config.toml
n_layer = 16
d_model = 384
n_head = 4
activation = "swiglu"
norm_place = "pre"
positions = "rope"
qk_norm = true
bias = "none"
init_std_down = 0.0
beta1 = 0.9
batch_tokens = 32768
train_tokens = 360200000
MLP neurons of a small language model. Each row is named by its layer, matrix (gate and up: input weights; down: output weights) and neuron, and shows model dimensions 128-383. Each number is 128 + 32 x the weight over its row's rms, rounded and kept within 0 to 255. Numbers have three digits each. A neuron's up and down rows have the sign that makes its largest values positive.
After each neuron's rows, "fires before" lists the tokens most often just after its 100 highest values on Wikipedia text that the model never trained on. A number after a token or word is its count.

L11.gate67:200098124100096084102125102187136204123132153161113140100181135073116124097164147056100103145148086163130117169108100164113136095111149151120087107136123133153117164154149120153197109113176158095150147146172119185165156114148111145099100122105130046112089118093144187106131100112108087105174205153137137073183152140173126161114156128119112116089152115154117111136175177177134127097142142166109142143048054158197167141152147136189074107107077131105096098112098148133165092102140129100206149124111109086096157133126145255111130058102154129179123079031128133098117148148138103119137102142145120094125127151098105133150133112144074106153094177077142105141145078156093109130122170095106149125168134151141075109118106181111166147169137125096117098039105065109105097128106162
L11.up67:162189109106101140162146098137133160139081145182060097087177170060073135118164132056072051117179039154154088136161075168103151141113173100120100153102097140068093164170128148140138132089144143106109172174171088142158164160170129104148142119153115077120068133119139156154145095159113059138162125217122172133155152142158119141153164113155081106097143155160120130116131089167131122166125085118151079157067097059167152113152145173158030123102117165085119095137080134151165144132136171100159160116117116124109142095095126203152136126150141118111137143073137095171099127139158157102183088140072130093146127140119155144160127067119115073080117153116127160155171104124069146154135120135110150126217119150116079154051126177096112152144173145098140120113159065168159116160140146
L11.down67:120136110083112107099113146084127169102096177125089078115137119173161098131109132147095101116126130105107105092119122111129116151114196145142104135044160158083132165060125114120143099130185184140142120144127115160124088123113126157080145133160127119130115112087126128151121137135100077140165120121136082142131091138173106137131114120125139118201125139187112089123170176173144176132149081118127108104130118156141142118134149094086142121101121103158125081136140095122103063150129110151162130100119156132146130151098107153074184146103165154163145137122157165119187166190085144191088107102142121083102123127150116255134126121142122093104124101118184115188179131166130122158109111073141162129152154148133134135140044100099163121101058075115142133098108138169149143117191130
fires before: " |" 35, "\"" 14, ":" 8, ";" 7, ")" 5

L9.gate484:147151091090173198127144132119124166123125155125131130125078136099069137163133127123123186145074141130082097134089128145105194143147085129159159131150137151076120129112170104125133191141147100159171150108131076152100092133101126174188155159137107037085096145116093188125104112148047149074094135131148158074160148071192149157123151107129114163115130118149108149158152149123149145111098122195137145172142121141120111124150137077107144047118152104118106140108112080157126148091110113128150127146096133151131114117115156141162143100153144161093169111133144117159069085146138133100113144156091115159172165172164107114162111126135132150126098114087144149152114133146116111116082144131079152141056157121175034163105104119058114106115137087147132135081137119161078159119144067
L9.up484:116078126118174073115201119113076139135196107174106081121118176168113153120100138135181085088067145148118086159128156141154173142160107118171120109095131210175184188098165135073156134107133165192078093068177126134101074180114094129154127122092155118151149180138132155160142185106187141107135128170117109143081129148138176138143195141097112073115093126106132153085161112159107109172120152134095090093073055151089212132219139110150158132141126107153124096124150104092148124038138097101107125133145085153183122147190095134076165170108130101115169151104179163082124179119112142118133089135218095124109172065171152127121154115110116148123055078172120090096107142147107136184129077125111162076123186085106164072115086107131095138181140126122079179127076109163152129094052129
L9.down484:122104111150138144104191215095104105126147132116100086139119154140184071077130124086146123134165161098177112116139111106077145129169212101128126136093119120085099122144132122087056146089091160126155153116108109141120112083143115147158134139111097109123087134139107162114183181116093145098114079181116168208086148090155063134106086133111150102121119132130110102104114098073167074118111123102124099218146137186119135135118158187123118163138133112084118084121131103089101120089172151159122185118124144096110183087115109105144107088209154169099126149090111101159194151159153102128094121126180157127139155142124131178172164172176150132073159092138135080192146106107152196157062155134171138154147132135118145116162109167138111098118131182111131128140139095103152156140148161
fires before: "," 21, "." 14, "\n\n" 6, "\n" 6, " |" 5, " |\n" 5

L12.gate10:136128132148126117147092129110104104164196140127205123111133095119113155087130154162108123041108121122171129130112123135148101171085107120126188081175156153195176163152151144153116092080168099106136093115152059138142045064049089185135099118121205111161122149098142117139159114140080109081131164203135133080069150175146189143145109108142150182104163127120109148147152167159108159143148169124087120123115064160125144100158125107104152130115091162131072126164108156154097130129119094107201163171210099136163135131112129167096165038124101177099170144160153092158062092148099126131110117165164118084067133078150126145104158145142095167056127116125150120141118101079092164150143129108085076176145121130115194114124085125081115062124103132117137115148062145139120129083083128
L12.up10:131129090135113172113115105140119095104176155117134114122154070140109124133103151096097172108123183144181152113139147072177163079118158095162097097148157153135142111092127165178090151153161145100129228150100142097154154086122103134103085156164125180124176157095132063207113069124098135172095160156099168107147141126090163118166084106144155127158135124089092126144113134127115153117157111148160151138147157106138168170123074120159170169162124190108118183133081142140184142130101051162142144147095147126104146109144113112171150167160130137153120136145137115143147135110111116159113143119163209160104122132127184139114147140149120155053108172137173126100158179110138119136186156161123126105077134163124108114101126146110112120134206119124172075221146164122150092066112160
L12.down10:157102065105151127144196126153127170119092114133133164147115180140115077096106049145161107164115113093199093093086100103124170130148160189135129197109178148115050118118037159101100180104103088138154082148124138138170116090124134127141140144135099144174109073122124146105139188171125112139148133110151086137154131142118091121136129117080144133110130144147118161156169120144165136110112094169112111200137108137136141172132186129129140064099157160084192116088139143113076155123143135135152074138150181119125113166085151107107111164082153142143103147133165147098158115125133087122131148108129144123184141134115081175161181116075129104158139121126039098085214128168133145144085070098122120179183126166121090120077100138165104121137095144110138139095152140098143164147141103
fires before: "," 23, "." 15, "\n" 11, " –" 4

L9.gate923:174096094123128123106119161114119093154136075172140167120111116076091185116137182105143156134108083108123100106183135152124146070141104104080123094124145141106129118158118078151133192134172131158119186120168114107132135132092095142172042125146138170138105160131142142129144142115068178076112123153171100101101113137118136113130095126079113171154137110139134134168106175144127135147093123159137096114124156137105112105171021174089117100082109104122118134129158122169121078146146120123141103142140148137136128163125121139140171137244117122152142094107092121107158158204066135255166135058083091150160104116158107131179133108069121092160120139109136140089177136066177108192137125097146125126077094116208136121110130109136136117080118113131177125145120127099115127106117119
L9.up923:124080139111117105076140187078147107103181148075101182129101067109137135096124195164169159122110129142152108139158150127135171086130127107129127114166169115115120134114155057092105111130111107149115118145131158102155144123131182156146092151141065186141137104143052173118118118124108129085082096163141089064122138126132159145088115087142114158122120103148117100130119205186148214166140125163108101072108092153098118136208085152101128107135163118171160155090144138103145062112136067124150114103128154076105150112128136172156142108114082156110115103137148151090184156155152107183128149122090148177152152129173136116116122100122142085161097189147139135037140169138156102184168099126169084120211103121185165163111081061123193096077135131117208162139130168142103091125081121
L9.down923:131162085141105082077153177097171102134121140123124020117033165167135075164127178152123108163136116122086165137158147152130106122174124092093109077131122161083101134067127100112075136123135145107118120164172106103087151123118106094085162127152136092134110113174127145117119145062173107087128047174111068088142104143146091146138106139160107160110113147075137082121076170213167108083193148113102112157143175156176104096137096108079131142120132153120169091130052133128071112133153141097142144137115127121071117136102171148131148141149102089165110122132142114122174139143022116141099143066131172127116151107104069224114086123108115097132126165111140078118169116147124119134145182108180078108160127060138130125158094131137171154111120121130151087159147151175120146109167115
fires before: " |" 37, ")" 26, "%" 5, " |\n" 4

L9.gate1011:143127094076132170107084109122077160113159130179136132120103106193056129096084131104047092133112070125085164159129136104133107153162081103141169120058108097168139156191107097147124142125132142110161113139157130102153097177096117156122136095115176109197111138087150163146130075090127133105135166183134102061063130098189141183147109103102150143132149102134178171147135163150123151127134138129119122141099122210120109154197121113176055144099170105066139076169121150132142104167097179133156118126147072158139108129152109183097144131120113120164122064116112133183113141166147077134123109127120155143091130066151136125116137081090122170079163096092126096145147142083128132145129144082112164122114107134188118111164050122100117091086204198078152162137172091112140112103125105
L9.up1011:159109088112084135108065035130124130083133112095102105162127183084031101093063195129062057185149109064157159136124117131187102176159155125157149128143147123176144139117124168155142093119195141093103111124115133228190120070093084144114099096147116118152143139098122100186158101134118080149147114149114103157131150136118130141186130131129136093183131079153115124084089122144079147181106190134134135103165124120105153137117121135142145169171124129125105133134177128098096097120141144035083105107101126102150137104127109148117129110143154132145169104090156182162097100139056086117130126086138110138175136071152100122119149111144148108102083101176163139137119117111129091205072153115128138144142142107116157033080083138104205145175157108108216158156161082169138148133119111
L9.down1011:137132146086118085116133146145129173126068133113153117166101115116127112130145160147132151123163156108122149110185110106114118128088156121129151117217183122164122160112096131027064160125132177156116162126142089124143123091116119154113110117137147097132135190193142110119080080163130055157081129193108113094112117081157149063147137057123137134147099113151094117128089143189111123202157098124062086202165087139135152198129126147096163090117120114138158088124137174140092151124136132128095116151174111148128132204151108150111092090194181109095123098138123140114128095085130126184146136120157155151139111095132081193112169117121143090165090166147133105145087126134118114081133127150199089188189078153079090124163157134109097188103195178086116093154095120156118141135089169
fires before: " |" 33, " |\n" 16, "," 10, "\"" 10, "\n" 9, " (" 6

L9.gate419:167133126186129091122101114156141104119111104102097096089143127141091108070106116107195137119162129130135094134136107151117172121098098151159176074135203124095109140126197131133184102119135139128139106174137067125143165147119151130159087112163087102114120117097127144094226135073105139144164154126145123148158123098165150143130210131122050100100166165141115170129142144131124157120154100162138119095146094165103159162097126130073126134152168167200169129076097159106135065119113097128135144098109131186103101108130192115096140108132093138118127115124112094181088169091100135178105077063173149133167116098128115110140129094133119187057158092060162031121092124178150098119085106135138161160093118122196129101170180138098134108084144114191146168124088119167111148141133118
L9.up419:128082206135128116101108159088136100092124099148092126152118119158097100096083196138178134156175117121116140126109110095103156083158096139124106120113153104130157185144066111146093167161181148124157143103129095145160166201152109122125105129112083101154090188127088151151171163080109192166103132157126110132082077114173144062094106135137082132099032046142078111100061141159128103096167081122114129157144163159078106095142153158129167119136087131120157066126081154132122108100108087111085179106147111118081118082131147170187190162166134146157132155143141146112104166154121172138170149075127132185125193090135146125164133106174153105157150183113139116085083142173164090096137175135110165132089183131129151160106074156169201081120198154078119135118088206070105133191130135
L9.down419:097111142109120123125141094127186102166113133157103097132158187105197096108117165088137185147094182104122156070115122119086143188157162140117098121116174110119184141151111180150090162128104158094065169104203132207150124154145189118080145153145126110074098113112194110104145162132178142133106073090096113113104150146166126115121098154147105105098119144142183069111103109175125114141163071139096148136124108150125073171094102124162093158194190120161143090107183156157143088123193102127137148162078136137110136065157108102157078129164148150142104146184162128091140134175113165152084165129132096148119190098145131163227161117151164109124090136112102109136094097126155129129114139122135175100072124137111156125140108146151129133103161115116142143121135129098176158086189161
fires before: " |" 30, " (" 8, "\n" 7, ")" 5, "10" 5, " U" 5

L11.gate315:162068134123130147111118118133100099130202124115096181128123095119121116179163177122090171119118106142141114143127191156135144112113125115133121083143181114093106082149131109145179119083199122125161171086183076119145051115155141118124088159123119179141069122135126137095084117128108106088091072182121127107158042112119114117118105121117122156057178126124093178143147126117149178095164104184181141115156039116064156078097070143108102129089128112125127080143073175137084122142117169068106119144116128154065160133098158092186123126147101127069107078169160089130119100165161104184144149143131074121161149188145100112132137161105105160110124150062137112150153128127111140183080085167067210123156102117155156188120113145090151091115133150110137160126124116102106130170180191
L11.up315:101159136131111132147135095063153119068123099135146188117133125155145094152149132117126133161148084121130129137127114090130134131194101123091139170166127118115137113120087154142226153090148129146132106124220151129207171125125147098142100162077174069162128121053082187150130139142128115108135090145104159111081178166125131198142146148142128147139093179100169069130168114086166139194118146117111098117092063171098167114116149135166141148168099121111072157088118066126158146114169142131106116138147106114092172096184129147138143141127167100160070187131149076117172122112194161142096117161169116117152131144105155092107137110164161127160146154136096155090081061052083144169122134122091113148108160137103166144160181111106120166124144115100140105014181144104106135133091139
L11.down315:154078128112128134163119149053123241079118118166153129129127104143132103160150128061123072100134116121097192103097123102115139118107132167097110120107142163125111138116168164148069149123110156128097125164061123143069114115094137111140100110140098110117177128148140185157164160103122145123148096132163174126125139123104212086148175116092071080145121169111144155087071186115113110118118130130171147140093192165101099187177116140111104133159185114126171093105091117155181149092160126115168095089088082121112151145086149169124165061120128180137087107206137173118167063088141132100102129092095137182145124187122161202185126137148098153122071112096170147119155074174177140190089141147189137185089135136142126065132106120140154104113133118079148073162170143156130120085146061
fires before: "." 48, " |" 16, ";" 13, "g" 4, "ey" 4

L9.gate505:179122093097123170124146097075077098104128115134111075146141123118118098121115139140068114120088125155124131129106133153198123081145133135158117067148200086165159116130153102091112200152066074083150080201152110084144170102135185116104086142164133081107118131166112144151115123122097130068165164137110115100142141133136118111103127141124131134108166155045136168112097123133109175122124121204169078112112161174109104125129119113118213183109145084136160171106079144118084118107061110100153126135085149121127139154088157105125159161186101110138164126095124130158080112136099115167109075070115112146135147149146154125149149182084109149138172109138160106107089149108155145140126125188126176131102092151130096137118080124095154102075116094138087120133155154134122137140171091
L9.up505:114115094115164146136145112153079137187205137136146096110118106127083137150145153128111141154140128056153111127162142148136180107131083130130126101182142105150165151145189170032131199134130134111149120139123102097134165128153197183150099130111116130144120162155123109110076153146104182114131111125165164093122109106142110127172194124134134077147146082175089099114118106129086178094130116168179184117149152103109073104159082141096186073178171114142104136007121082133106171011078064165174109126151083140123153126100119123125105147179136119112143120080112125164105131101111144149139111100173150174133136166167138107149086134114155165093196108150183156072132158129112134129095129170080209053159129106124107083133114155135146131142158160136157162121175137113076159114101164
L9.down505:077119095120112126116162077130129095144170156123133102104180097155121139100166194128109198107126140127092090123159150134147105140112140123145139089118091164123136141099135120110116115143137174136136140136131134117072095117113065121077123152179102161119118148175122137131109099097147174143132108118084127200131115085179127122148101140095162116155127096092170109099121067144097112090143113129084157079124124159137171097145112090150107145135068126118102133126107148136116129130126117151110119104144108134168170108123127143168110137135146152138110075086146119113128100152134009112171108114203130098112119204132089236175133215142119117136136174130204096147133143132111173157049121138125146123123069143117130118109105112082134071130115168115159155122137098128191090129141155
fires before: " |" 28, "–" 16, ":" 9, "-" 6, "\n" 6